From a checkpoint of a small transformer trained on Wikipedia: 8 layers, 392M tokens.
MLP neurons of a small language model. Each row is named by its layer, matrix (down: output weights) and neuron, and shows model dimensions 192-319. Each number is 128 + 32 x the weight over its row's rms, rounded and kept within 0 to 255. Numbers have three digits each. A neuron's up and down rows have the sign that makes its largest values positive.
A block is one neuron, or neurons of one layer that tend to fire together. After each block is what it responds to, as a language model described it from the Wikipedia text at the highest values.

L5.down26:115089164123123090136116137116138155104186107164179161085154108114146222077129137108160157137145102089120131126119061133118168163104167110158169058108123118153108134130088161147085109049119141149113155161142154128099158119136111176124127137161093116153105129168080122141081127110129191196103140101135166120130150110115167152093081144085156202134130107102097117123191148158130147153182
L5.down155:143101118130161149027125110120149133155158201108135090153181106129142135077158130148071098114144206149133081172119081119104099150106155142133189139103098158121121177124169119117121151153100133148147160172158191133172127163120126103130132147124129075111131182086091123142162112086175102124111119122089106163148131139130142111165077105127068146163156092087131087116123119140114137150094
L5.down184:127168162092102184127127136250104142154091117183108081141099106083140136128096177133076094089123157153161152119064136132184130151125120175172104143087146157140099177161143150143110087076181142140100109116090114132091135179175188122109096152117144209130095117078098162111100122165128089082134115127149150095182105105180221173138098149154137124128130126096111131145112129162056174151121
L5.down193:147114145194140067154099092116121118182100159153149099171147105120111141123142147135144179117133171153117164104135157107132176136116122116125131135065129081090114179155112158130134115169072171091117156144122136112160121099133135148110087139130205118113148129196158114064078088141122106141165150131103108130155123131128114118111098194074089090070146103161066142122188117112112160126163
L5.down194:095130129092062129127160127114125139136115206093118104092092118135169144140161126145090100142123177139162114213158143109078136102155194135138157130121142112120137160116099203079128127013073160090164191134126105125137152087123108088125116143121182099085133092088139186092090142119205118144129127158092126172172158149129161109138166115146121192102118114086136128112074120071114090128112
L5.down307:123158129137087127191057172136175191132140154148069053098104091180136138155100122125138124120070149108136126156120046123134183124092140133159097128053132111131113140107115142061079124042124108114161090122116144128106107124104089126122095206095193095136123120126121167134108153102156078105128110095142117197174110157078060141112065144113117118107135153149243149159150150202137148141110
L5.down337:098140084099140124087190113128137154085103148092108094086222103121141140072142104112168147150129178111173132123163167098054078100202126141162123108145159147145084099191111164116130106029120168119102167134155163126091171198115099100122105131087091134149165104103194127098156166136141132132144118136070087187152104164142102143128097083109142117084108109175110153131096117121095141113102
L5.down346:206124129131143177146156070138169067138126165105157140112125086150136118125169121204075165167161134122148113130111189046085129147151126176127107134110104113136160070118080131083153152008103194208159157135113047110142109139135130094119136158126188073111167102147148158151110143144120112134101096163129081101108159123128078157118117108171112117183149114120105191145093109128136104108117
L5.down391:105095142123156131140171074114126121179147159163132106121124129146115119190105130133141089162115055126137120148105089140122088180128084095107158101178063163095176132156099066106160174108138111138133121140169109093077113094115145080165152157134130133122109169157176075119126101157157120143096128142073095069160176142141173148087190055138153086133053119125169134128165176176157171107114
L5.down499:088162143122084154170094093160121132153138158062177141128150166094154097130084157110161145111102156154152206127204135124114121140110157073118114091136143128126060115148141113119163091063103171092141079165056187131122137147158143128128161062147120155119109112136091122124143117141135120130092145140128113142072134124116180160154088119184136124163091126034143080158107115095134139135095
L5.down514:124151128135094142145149144107137099115117128135105118138090164101121131094158091110131109141106120156073168107084125109122140114125142097087171125175184141150168165137164113071179134000125095118137124137126202113129163168169115124079077095126208152155092101161114175126150154121165152096131131113119057060105127124118124091141112097068146121161149140100139130101102116080125184105171
L5.down597:163107159133139070172168104116156114100061133122136151095135072165178159077200163153165144145151089152125164131119117066054159130118083136159161133129195157109118173106126171172136155041133094064134154150078142171130119113157140137158131094158136054113118143129115117150150142025115122130075085150091097151148168147160139200142108130146146167073185192121145128109132132147154085106158
L5.down610:175120130128128155102203129132161145149111150085136124097134145060202115077126044133123142164197144190149079152127084123055113164127152156137121127120144113120131106119159169130134159075125127109140145132094114154145138161095088168182048085062150091099132133100136154085133078146149110115102136059088095167126123133130091171153123112127121139170133133120138119083157149158167088129108
L5.down661:154162145118100161125167162084116137088157145130159153130125102126140095086161156119086105168134172149079131187132168090085130147116130155111121068117173140168102157170103111109171125005084134108147107109095091129172124144150107096131137110165142117133140113134111133168126095151181085156171173129112110102113168192112084119102149117102137167157123128118161178134122146134089100143100
L5.down771:141183112071072080131115071165082149110132140113139136177175149145152134086089130134102185164118131126099121070165080050124111135093141108132052167104130155117134101157150113083118100115142163160136121183122111189104155115155104178146110166121138148176183169084117181143065149123118070119135121050144162125133105131071093097114113151095076091166144083141147077108136219078097142186061
L5.down772:107121145119150156169130148126088091153126127110120154159126146099139134104173111150151092122153105110141110133071063105143195133151076133171141139148115141238098128093170117177141211006162136087095147131102140137137127080141150196156109110122127153128147094116096152128102147119152161158097142131144163106147024155110123148146180081094101091086098122093188172152127125132155090154038
Clause-linking function words

L4.down334:110078134088085107107147068118131191144111145097118165153099107188124061109116120103133072078107194123134158159112132140120168108138093196171084138151073116151164181153200135094119109120081133148108119139111131155129172167152187114098151157125103197158136119101134152146215101107066142102130101141133143149187169190068149131149099122136208122138109113079136074083165211127171125151127
L4.down418:153124138119147147203117123132102112132098149134085152135140128115147117176112157148094086172113131118105072109118157132169157128164121163109117130131136133129148112205088083137141193187102163088085097151147071137127149105108096116163174104151182196118132127075115133153174132186123120099112194142155129157104061098101150144147073155140114106127105193080105126135148103144135101132131
L4.down642:153154150133119144092148115112089137146101185130105184089129167120194115158108154159161112124103182118107147135135140188105129144102082127102119104131133119097117168123136135104123152042054127151134136118126128068109156155136170148154075064106118132092182159120147109187141117152081095139102158166144122107136108110131129155098102177119086166086154120143126123102106178176161129108172
L4.down690:164105129142079154111124164147119140120135121149105126091121127134086151101116160133146161169101151121177129070121121097151139108148133115122138141150132162086138150153151099106174141000112109063125113116116103081140107117129140125155111126162123157173142160102108159113120127143119160121141148072158134145087152111136170119071126118150157151145116073125117095158117165133187102168175
Section heading closers

L4.down213:149151155096141130171139158076099151058088147137175141117101130186119160109134090128157167131098156100104126181194127114082134149139072146122176133147150144133093118068114167170055083124109112120177163124067123157106153117163114175126151120079145088119084080157094110112064167150087100138136162101122098104088099143149135095156099173117106047096120150148116130152116073141143103078153
L4.down434:158116154149143098124094093145115146133131108121174084153123091127168133153096132139104110122136110166127139134094128081129153116195145179082103135104131144134131137036122056112134121194120118099126108082147151143180095121110107134132136104049165120147148086210126067086092131096124132110162087096177127108097133103157190119127138140147106143158104153100080130091112137151168101187139
L4.down500:164105161096109096145084077117135088119097170169167138130123132125127107123120120127144125164079151123162144105109079097121118170119123117150180120083112166130109133113092103083115151255106111125134135146175086147109199158111165157124143163105109190163117163156151172120092130140110145134157122111141123148115116098135140176080127155120108145179105171155086138078112195130147109100156
L4.down724:073109145138097127141139120130096133155135101130117118089132101150129181138165130129144169078119132145190102160135134132154114096101122099117138126170151138139120098144071114111169105114187149181100144106097084129144145151142154194159127125106084102113095119165082168164101095109170091116053156170109119149071135153109109129133101173130089050107168180130137130155130168072100118083116
Early word-internal fragments

L4.down101:071123108156046150133160177105097137112160200109141139105140166140142153105092128087123151132133103124150155097185126071151176160110141147072100102171126148100098155173117091158167069047108150115138083170111118131116109128115156138135171068121130150155120131154167122133164157169098055146168113149085127150166135057176118159116185150127142103130144089132109032074119145135110190167075
L4.down357:081126122173153111130137148180118109090107118095158092166139139092122209078166130140123129156150149163132127192115121044159107162149121091116106139192078157125111157097135092156150128000152110123150097120113229112082139181128132087030127101200155129153120182143200120112116103128107094163132141167131107185108108082164097118153072099081143133189139130133047157131107118118112142127134
L4.down438:060062125121132116076198186101072138058133133166095105108141097131134172137118147164150114107187144144131138144121159084128133082167118097144057088127167139156159106121101131138116142060074137152160138057107137135160092130178113136117167123127150103101123138150110147121088123129145082095172160086086162131098166109099157147078114117154122153146050169106111141109143131111138174204099
L4.down590:073088091187113130147190156077143156156130146132161115180120152112129182177077122129125158136185135108151068179025145157146138094168156089115097108185125110100126180129145083193114174005115119114094134137121107120134101139149124141135168146209169178151069156104171062131169131177140142122122093117124138130146080132190148127168112148079153105129056132148099146165167060090125136152118
Preposition before place name

L5.down9:138172094122078150111112183155124110121049178148161145159105145125103135104143132141176205138125132184062132119135132056108146104132151155151207133150159070137168141130156093153054165197149161142198097125087122199112153140169122116144108139169151134116156096158090148136143137119137125149134162126128110223131118151104085100182156155101110080097105119093130137115130126154121120150196
L5.down38:126125179128141124167164051103152105087115105170131070096136136168084120158065116140157126120085091167148133170157168138098149136132143147106138071084142096099174089132071119120138112140123157162116088135134105112113134117154122128151062125177066139097113111153102105137142149097114131111120178090130117132080127164160143080114165137077189138133185062157165094131121127126116091132120
L5.down130:150164117113116127102133152122056095123155101199114163087204125181118114144113146137099120155142141142042096085107174117123138095140061171133173125141151123125189146194149125084128089037096085145121117118090030123136131058157103092150114083172074125223155166147151085143094135098151146132138083116146104116121166167111114062125134141076090090162184117123086149119164070128143099149074
L5.down138:199131091175159117148096074137133074150172115089146064119139103116124130145169080076104139153142132157199125129135101123105134149121115144157112110124162141129136167100118086135146100243122080060164136132156142160121111169092142157141118137123119192104081167175162084119142076139080101127156129123174164135052090109078187173137089103192144100160109151133095125159122154107152127131151
L5.down275:159147095080136090142137117133119143105157178128147126130060144160143105127124086114170165079086090135084115099113111086132185113116129131133097156185135104172177106148181161062143126150126128094120205116124119161127172117157108106155125118154127162135155101140140203138110189085135159095144097090161141105109073191099127068134191174144180092139125117169102113125111145129129122171156
L5.down281:102123083145130112181055081153075070122126103158190064130117151099115124133130132117150083120130115107102134154152128086125105127168126076121117158135086188143111103177154106103146113127182121187097175142112140092120144074138111087109160183122115111092108136090142169167150157111113140159123135153123124111117135115148143151129143107168142118133133106105151152163097202110088108125139
L5.down323:130106135134096116158133164087139196135131134101067155114140165142081126142160104057097077136091116139142146080055133159138134119135140074163145182135157166167095132179085087190140137101107060167129078111081129131082107117152111161172164140125199103110151121132040122169109092117139129157107106170155145164144166080155137179179119092124120112092193127203095109123099104139160101065082
L5.down390:095085190068186144124000157141136142165146126113122135145111085138128118128141067076155146157139190101136061170139136114154124124132159124127137088099114177106189131132159126118093117113147138141118074129134120117118165147125117166169102137072124083095122126052126178167136141180141141138107114112139149123092112083153123179161127107100070133133143155165085131136148114125146127134155
L5.down503:116161046171166183099156116096122183149087202159060178109123104076171105109181136117105107094110156139087133077144087096153151115115118095139146124167163163168091133132150117173121119083126119113167151148134200139125115169149142108156098068100131141135074061110151123108127146154095109098116114192141139091163155153101109109145148170145152115128116166123099152086124151186132168176126
L5.down530:131162107134137189122128142156142166128165176133131137109098126059136157162162149132119126079122105097131051111140159190158151181132126138133086224128146130144163166156100162164151161063116132133076130151159190084106143157117151113156127151132074109167108109079106140140132138113155165128123203129103087076124087158135090093135079156176124160149105142176090197105177111122098112082120
L5.down627:170141124151114095092153137131136122177141117083148148141147099151106136159108029092159077069103081089138134059116198118102142098062085128161127156112167171133142154188095082146176093121135076139114100129172156107156144154114116135138182126110161165155124099129116168124124094198151095087134127167100102151136103103145125116116175119119106097122160106134112082101069149185071173117107
L5.down659:115098081120134140077076160102142137180175100115092114126122162153104124162151084142133123158139054121109139143136104139125132101106078167132105116038188213148161101088121175147173092134191087132056108101111139135092108131159140064139124108153124128056151107167139108153134081125153149153132146093153127098110106095198140170076078180113093149144104122130123070125065077091112166172170
L5.down692:090106103149134121134084144093139160156116103171144129134105137143100113126151140131115160076132122100095105157087207099158145145124120174155144129142142108078123131166146132141106156096135147070118156085113122113148124069109118154138169122127143096174083126120137073148127152075159173153151114168135074061153136098127122121117086153096101106156118070185078136108132139145141181160069
L5.down783:137142163123152135203081131073054157168109205146106140150116144125138133101111142111143101111121080076112152170104113133120121112136180106134191137139171113168171135102087075171127141136099136134024116127182109129142154122129143113144142095132153140136128128148125115129151112138139075069123099084098139137174139162126148091101085164100127103152136099115110142146096065129131080113069
L5.down800:132151154107127084132076138152114096082113087120147206127149111219119155182099096129117152133149103109178091072132155155200116052115117147085075101171088103154110121137084142156098109198141110138085206106118096145186149163183122093140109152126145162091138110139145060125108142154135129102142127083125150111126053139094066125196164135070128174111114172151109108171155097132184130123140
L5.down824:140061113190161116079156188147125142167145097153130081089131073132161094104117127112152098086087152129127173074063124114206116158172126172148120168124197132143151123075145125099096118147084172139105124130108095071123160132081156145140123107127095185185127075128156114138096137167094098104128093111108103166155057181151143090108150114129092073099096149099114158129112182141116162156144
Mid-word second fragment

L5.down17:152093111126157111113109137158156143149182101131117096104166185122133106091120109151114137119127089147120153139129112127129140113135107155125156158177098144118147176125125167130093136029128151166144112134166125129143099081113127159133132143180142111154096155147131126122089106148102065145075085138114109057126150201147127155060192146168104123116102159174136140102148111139206096108132
L5.down146:140096092180141129098131164122113193133088141122114117149152129126191124113173156175121138171155154104141140141128120134134112019169104104138157081152177154087167142189160131125119115130092171146130135152128204156147146140171199098189113174130143165134108169113168109136077125121068140150110113063103085120095146149126174118148133099125119101143067167131122140102169159176155055079119
L5.down165:161133104109143127107107189159095102113132146119124119154129134088164148173132159081127125123088150074130143102127130079135112154173112115149136120104159176069131150106147101103098123149139042177152087160173147107099140090131156140106073119119136113101129161129114141065150149164126087084084080150155121096078116117145131092207104063082125120130075143137196167163162111154031140107149
L5.down229:094067139124140113161164070183132145128156115121164107104083152151116071170118149109074173088110172126080144117122172161142122139117126094139099106146148169047098186142134162147094109128184143118195132158156135138146161124137112133152141163111147109239115169125150137081160112153193190107105132080149120142131094173078078150165149116130131075131108140145137125117142185118193124116154
L5.down249:140102118117099111076095108122168087120139119150145048058134145115112123114091070166111055169149186117220162164204083097094136114135155119109131106038149083137101152098190166114096103159156108188147177166098112114158142108106127154047122155114054163154087092175125133128123095148138116197120155073138131118024109139102136141173159178137140194170083099126120125132154106126200131112163
L5.down270:101079130121129117110192100173133111123122108148144118104102111176192068087148129101067089120075154141118092155147107141116119069111177079158143063127135204119182135107154150058137129118136135146141147149099160088153150119130042145187146112117130126143152102147103104146084118151168070145107111104129152138098120130056163157168098094130168094082111167111163153103118143105132178113152
L5.down309:101155164156051144119164184081161065120088075132148137141156127111118173161123130118133064133131173117076170134055116147138080137139155135151108150171133155104202164149132125090136151180132078107118099130122159184069138090128111085138148140142181121122120063102105115122097158100150099165102122138130135136100146151149132133154184116202143121086102104184134115106174125158061083165111
L5.down392:177158116105135056097122183155110119116127146179120192133064100153122107143139096117217100132141113146089157136132119139210169150183120168125133172115137107102165167128137137123103126107106088087132088144155143111109135111169076139126140100175140114097168109107019152101119132133150120130134099158099131170094165093126045108069133150159133099120144126107139119111174072149156112166160
L5.down402:116144145118160134094136129143098117134124144134215109186110133074167115146096140119127130180114145123133093141152074175113141127090106139176104074128159115079118178153102096137153074062114127074106117126116062177077096100129130140126108164082107167147141082117108113130197105122170159155133172144125052136100132115071088178079127149182121107141107139128142163095126153153143158092086
L5.down403:096132135124157146114119162087108138142119147125200167148099153187091134106102090173143106118159165137143127100114135143153158170175125142165140125128200152093126153111087131178198110049130065160114125129159181076113122177127164145132133076056138118144141094127112186107146089165149139135162110176090127153100114167126140115139110142130108154134091136126119108052177126116148138112122
L5.down580:109092134143120145146143126115154130129155131168117081016140185122082150143113159169125135176131098139118121145158133070157151130157115067137118104111152161176113128158105169090152113104129097166168098167117096111111146146112150185091167173136138162110122067120140136069182088150153094147130177138155156059110113149140154114148105180109098095144155122141079142138159154093118086191142
L5.down598:055142143139101134115149219083067113113112096099109159169201148083174183100097125197141116146168138139103105167106157158117105151149131157084104159145136202148091056139108103128155115075162109147107141137123178095088121151154146181120141114127124158116145142116067120131140167107161092130107174132102096144111072110088136107152106141102109053118063192142173119171143144135149130105110
L5.down648:126211130134083109110154068142163075153100098091114082139123120133097067084135111135114102124142144182076135112121159097093108114130101224139117156158136120093182130171124162133167150119096128126122076070056159126146133146127147152115131144130158148160157100090134164101119127041140124120133151095193170107115131150090145178136124105141130167127122170144176139123166087122181093182127
L5.down651:136112127129106136123111088163115132129088166131082165111083097164105107155124086095140068184089072102162098172097074107166138101150117151103197120139154131163169107081153083111080096099144102117085111103157129128107161214138153106120147090122102144101160153132170191154124092080182093133118102155221136043152066099128113147145099119100153080118078119103149125127097141130150197147099
L5.down665:116128145154086106107154113114161073168138067120119162153094164126145150177146129136136111147133153160158072127108078115193145159143115133101101124167107103169097128149090067171133128018160058033175127115128164125150158155194150133162126118150153128195154111120141108053147134102102109143117112140129124139130119124076143121141139159126115087177143099174154123118174112129175153187116
L5.down683:128147134060104199125135099151093118105168132126143119182124105096143087106118166148119075125212138141094132081111104152112071143103082150156080090140101126085124133155179125112104126186141124110074122127101155152203099110154089108135150093135132139118140155138085129086124144187112218121129125161179142133126126101088151107115205113112164157129097129132153168137106123168109110105159
Section heading closers

L3.down411:174153114138152076117125152114130170118082131179095204134124118100182126104102129107113091134129126100087135144123058129160129162137136083144167125204153111189132153143133216207163127044143106114101105092132143089090088113086102091132144098126136128137140166082129164156095090121179160189149153124143071103125181106106142130155107084168130166128133141073059158138147113139151115103125
Wikipedia section-heading endings

L3.down304:147122131176135100166091108157147076101159155090106195125155154153073119177161117117157135083151119156147173044175126157198143146069117099117109140155094141103128041162082153152094089150162131181110093112094092140108154103119107135139141075136145143110120141165093179171129118139084103170074162127073094091000099131139068144110105075132101109152134134131145147076105081108183107142127
Consonant pieces inside names

L3.down432:135082162202075106153217135052167055187139114158110170074152151152111145147121135103153193130127091122106103163129110134153185117115100127140103115118160162188125184135120190154091087105131147114129141155156138119129147182137142131086088206113141094140111097193113134136145100150153106168105107105138123152089120167179141161170115140100081130187169113132166076164098167137104166185141
Relational words before names

L3.down161:192150122080137093183117110126131109144078123158087096135129121085171152135109099093167093111123125151190156053136111077135081133135108075119161066125134095101086122110120125140178091255160153095101158122194094123107153126104087145163181168105120117135151102186213138084109124176114093184114167173134128112096158102079092145172104134146099099192132169115132071094138170162107111100171
Mid-word subword fragments